MLP neurons of a small language model. Each row is named by its layer, matrix (down: output weights) and neuron, and shows model dimensions 32-159. Each number is 500 + 25 x the weight over its row's rms, rounded and kept within 0 to 999. Numbers have three digits each.
A block is one neuron, or neurons of one layer that tend to fire together. Before each block is what it responds to, as a language model described it from the Wikipedia text at the highest values.

Word-initial F fragments. First-piece fragments of split words, chiefly a capital F opening quoted song or episode titles ("Fix Me", "Friends", "Future Tense"), plus pieces like fa, stab, ref.
L8.down485:488483491516481472522491511523467531519505489523490558486518488498497510461500491493480488473519549533498518501496503498501444518507521497483487474463481492499504442501472542496474494505517510519541522510496506484510491517535482459538477491534481471469517499531503542441489529468523505552504505512511484533439524532465523463496493541503511500511476500466477537491496501550500487485524
L8.down842:509460482482463497542476512483520488474470465506504500500485453504513500487480480496494526515485532537479494504532470481515459525536516499488549504478492496485479496511466499510529481538517513513493485481509511519509449525528505466455567513496525501507489534542492451428517529478463508470508458535451530486468476515524463479487538503440537476471531493490521490489494520520487529515495
L8.down914:526541458516517481461460492533476492506483476477502523530516491497469513463538528513464523482469469436477461523465517507518519538530523474485509489469526502489505495485487499502505496477516468485521534466495539524515460481503504460495495479458521489516540526507507503450505495515541491513516529534486539485559509597479497507471509532477507475473533460515522497533487534477445511509536
L8.down1224:488545509512467504489485553505502487480482547511455495530476505459489532521546471518482492480497499537494460497477531525555525452543514506540529466519497488470469491467489514501519495441491497491515518461489537458480480468504516499495483502472476515478507483494482477499516552457492488482536500502514485518487532489539509489485488568523489489476482533508452479500520504524475522515500
L8.down1243:514514464520498486441489536510529513506506499494488509490452542478571487473531504528479475470514539498541475508513543476486453527540543523530462476498470545468521467496526551486487442525492476449485487473531527517482460475515495503514507518497501509508476468446524529489540564523537506489507531466478508481486542548540473482488454492492479528469459485509461473511527503523459502492533
L8.down1332:493520458488522519492478502520522511510505480505495487536509547496489508530509501505456550491517582491514512554526487501513519471518503458525511471493490506509489496502452504497498480486463522524498522475497541508485410542505484480493459544461508510464484504493516521455507453469505522525493524520510497512506430495490491524478472499491513482531456532449507512489509533513483448510488
L8.down1441:504481501487481485519504503562556462488510517527479481488476501533526469526484519517508531460447499453462488527473518460477513456452531471521489487465544526508501486557501445531498499480488472546525461489504534501552478504508458538467523492478481506533498526520504497473503465530474494525467542522530504453488497550488500520522489545461530545544470481557504489514470505461522487500471
L8.down1830:488535477487536516480500509524497513525482488490453520490497475484517520497500447510496513520506543507467532525518516495530478488539473511523497507535485518500481461527490481538479492542487509430498484527508520507508487494503484510515458534500485456496484502500497504431460558436479505480491479504510484517470501499480537510483460525464483488473509526486479484489496551485480480487487

Row-leading years in lists. First token of a new row or list item in tables and chronological lists, mostly years like 1971, 2002, 1995–96, sometimes capital F word starts.
L5.down358:537475483521494497512491537493506519489535471529482517469467516489532502506536503499487519515496468517497478501490471494512489496480533527494512488477497471497543500519447521475489544548524512496482486487465491461519458493550531455539507507509522493459492512507531502489487494514523424512470529486487481508545500536537514517503519544508506500503475448543511525491517540497528436526472
L5.down975:509504471507540499512425496520469481529531518541482506541486539474520471517516499556479451538525515473510498523493514499466566487542479511483466516521497481499490514514521519487511525509489490508492496477491511503532506493539456495493490479518487513483452541469464505425509493495488444484471509564490522518475463488512509517452486516611464466489490500495458463467441472499523503556506

Joining punctuation inside words. Hyphens joining compound words (Victoria-class, system-wide, year-old, thirty-nine) and the first closing = of wiki section headings like ==Early life==.
L5.down839:525539489490477467510482481497474509560533505465539500537475510503539507522469522508464497522506494500467479505556544536505490510563497521531533504546499523477471493521525520521496499500537515515515485458489482514513503468476505516480495500482513492501485526486508466420521507453521463477507492380474480515513491505535471510509464465460500542510515504486465494510508576496501472513509
L5.down1563:548497481481430450489508482503464495514501538514516502541514528511482506486522549523521521511497479480485472504508507516500469486523496503493485522502475501536484502502542544526496542483458491500484499469517491496466475499506510521497514479498521491473509465484474502465494496498545491533492520455497523535514526471497463517439461505479472521473488486465536512496489478460476509474468

Role and title nouns. Nouns naming a person's role or office, often after a modifier, e.g. club manager, vice mayor, technical director; occasionally author-crediting by.
L5.down63:454528497543544472477498512471421501468509513521500489514497493469505485545447489519499491516470572488512518523529483500563479500469467513495508526538507536544509521514503494482468536508477490491519510484545538491480467450523515531497522497467484501515509475507523544496481493507509502508495492517503500467504471539478484488498518475548492509493481540478528516544525527507438536488478
L5.down1798:502516546488490482485515526464527524525518489477573516459511482517516503462481456537505521490498496465492499508513504525532470534445500445492477479498510473511532511507506514498504501479454492509488513516480493525526486517515500522465483504474502524448527485549502516541499516563507507470546525457510500490489489489471511534471473504475517528522445473487513511466523524541504484479474

Punctuation after place names. Fires on the comma or hyphen right after a place name, before a larger region, e.g. Orlando, Florida; Cluj-Napoca; Mecklenburg-Schwerin; weaker on in/of nearby.
L8.down38:541498523487518487502518486476501497496464521469527510505510489511515505486503481455510502474489478507498527513504516489505511522485491527480488485488516440503469487481527504488441493479554514487505498551487502504505508505521501484535515496500507511473555514463451493546498464510485487517538485505485473467462499510524501498511480450530523506492481485496560515485507488509466529518538
L8.down359:482581507512494497476527520475525510493437473483549508477471512507486477461518452535480537471490513478479509515481523539476485473495476452482503505486506502484499508484486491476469507525477501482507532532492482489501499498541483490518513471526543525508507512478464542578488467515478505517512506508477487524535498506533455529508533529528447493506489517527525447525561546494506511460523
L8.down589:504457529497505514506540504512462554525523502528522519464494478500502472481554504503580506469520501460512500538440473502532509550487466452514469466496503511484461475492480489545481451518485500517486501496493513463478514497454489489545508511455543533503501506476516521580526483532517510508489486533486532522465532497490540479497509469571545490436543488520526523487476490473481525491492
L8.down792:509463502487516510513485499490485452478527509479528498519485473467525491485516498505470505494474465462482468490530522507467492526489500461486552534495522470512524528508479530505514532548523541515496516470495526482514488461506497505478521523482487484480480502497458482472488500460504487503509504455459501519539480579476457522533537444513503504476464512481526540479510491556501485502524
L8.down959:537482518493547470513483457499490510429465483499550501503465526474509486502534490536545456484502486488499527470543521545517507485492500496482512502531476516516460470508513498484481476543516478482518518540489501502490499492474478460440500516499546517520495530453513551488514495501513520498527499490469476479540519470479483500503519496531505515469486524477481492517538500515500548517489
L8.down1141:516496508494511502484493482518488489539443500436475524506506502481502494492509504523511502502512476472487441498555513516496546518480465480475504500489528490511492488539495506512551489538514458483457577493485497483511495491531516489538478483516489489479495522474474496567452482538493473523506459532497525519500493489487542515535477485570453462478491484509506529481504504530511506428496
L8.down1468:529512472502479492528454471490481518501503492512478554504499500525458465495490489488522499519504512515490512501523489490515458507477533480496516486453540506463511476505484492499488500477547481495484494500474517473489510483501510464497479530514485509512496514495466480385504499482491544498521482547491486512483486520482544516462518467520518498458515486554556524506471532510481513485545
L8.down1977:507497496548525528472513487484479513513481467477509503523510491461485513508487482474470511522527472508514463470532480495499488536512484496478539529495525495526465477504487536499505495544517472485467502505510492522504487449526444469497496521524499545511447474499455480524474522487524533490537518502479507493483491502522524516494519488498514504506481458528475540499498554484499520499586

Role or occupation nouns. Final token of an occupation or category noun in definitional phrases like "was an American ___" in bios and lists, such as cricketer, columnist, economist, priest.
L8.down197:455501485490484515488451511508535516472497485458488496496512508490503473494447537477507518477472484543484525527467515503476467515537529501506498509509463510544485475497494522514478531484539505455489496510539534513494502522531550519534503514433560467508544536503486537441538497486524488581521515451478525559519486524498517545471503497542530491468514538512514497521517504515437494514491
L8.down364:534475512531506484483533482487512503469521496467524512495484508506451504503512480463565486517459476507513553517488429452541505472535488439511533554480506479493496534489480528508480513500495540531484452515507534484432485505488499478473519519525520478539526488477478510466491461504504480493508514518486478489515495498545495532488506486515506509525496484525467527498487523468517488485456
L8.down623:495512480506545537501490468476492520505473562479544451508476473507494515484503540486495506496523509504458474498523512505516522522497479462514500512537523481494488526510470519472544467490519549501511497518560472495519506511528508507498474515475460479504498453473540505536492542506507498496480483510534478528466527503473516514480476480531584461466494537487484497479520506531500520527459
L8.down967:497471495507488543482555501472462542498504477469509532493531500495460499498515519471534541510494501459492526504522521507529493540488479469529497518525526524457528489492464526528511538460521520488542523515543495507485508486533514524450498495486485496542506479485571496510511475476520468536474500499518476538514524511456511507480467480531528491490507498509495512471528483447508442513476
L8.down1091:533512524532478520506512486527487469426464445462474526516534507491501486544484504477508487453477514498557489510510466524470460512502493510493524527536479483509504457505508524484523536481551505513536477496488474481510494500524501449499496530511475489500524475502518493533480499523532523498514495530473480509483493528493518464493499478585483499505533469494486505485513502510455485473510
L8.down1312:517472532489498487504520530451518497486531483517524549498507504538526512471481514496537494497484476489516551505497487465507545507522505425474491514529481481466493504499498491520519492470501510476513487482503516485444512553453494505503509517490474479509502461472514472477541481501470508474544493547442497519502503479514505549480475542526508515469522451456464535531469506475494473558445
L8.down1344:535464530469499482473542481487533446488502529479531521475496531552504484480502521514486531501468485494514514483531516503531513474502484489510540510536502487493495500475485510533512485474498551514492462490520473503499479499500498473525464505479512536496547481521483463452524492500445500471522491475516494482510514498515505503460466506522510525539525528466473487473488536497483490452481
L8.down1546:490518516493518490481515517503508510510474528515472512476514510528475471515498549504512496490480459497523522531530451506480510512542508515492498548555510491479495510527492502520515502511458512487495472499492518488492507509522505510490511478473491473507480452521463504531484502512520495469530479524477514492456481497534517504507523486531583514506496442497534497520539488497481522458487

Article title heading end. Closing = after a new article's title heading, e.g. "= Afade language =", "= Last Bus to Woodstock ="; more weakly, table-cell | separators, and is after a subject.
L2.down983:471505507463474462496496529533476511506512526530500518490480527485532519484467522513508530506522487493508450451486513549491519474519481493495517490516576485528473500505504464431525557506499522528522552482557491476473525483506462509557504513505501484512517505483471456549496500558493467494521461508538460509509539556559489474493505491522523485489492489516494492494490506518491459496475
L2.down1156:498473479519491475457486502512483479467452492480519525482511467466556490473504498483506527472506468502514573518549481487515548537500519508540515512488472506503512485488513506492474499459502477496486457520458465496474467521501489519486502472503488488479504503488499501391514563506489476487489497469503519542502512539523484506512488492575524525498487464502479511541520531519513497512464
L2.down1323:469473481486491445523457524480505494460486508542465503506506429483561466494511467474495511501518460471492503499459518490510536508482528488549526501526508508526465489504527458487537500500515485499481500503486487457476491511516481469497529517528561525519470551491491516380515527439482470502554488542474498485480512510528489510468464540604505485495543504525460491505517480499484528550513
L2.down1483:501467483504492435532496476501533491465519508545492454523486494460568500459489493466495498525508473505503525494481514506487563463481487459486485486533469496517481504487487462506474519516506546522512479549481486526536512535488480454518524499508487528506439528495520494465520479481477477531481472510489488498505526455519524561482542528549503523495533503449516494492522465464515525532511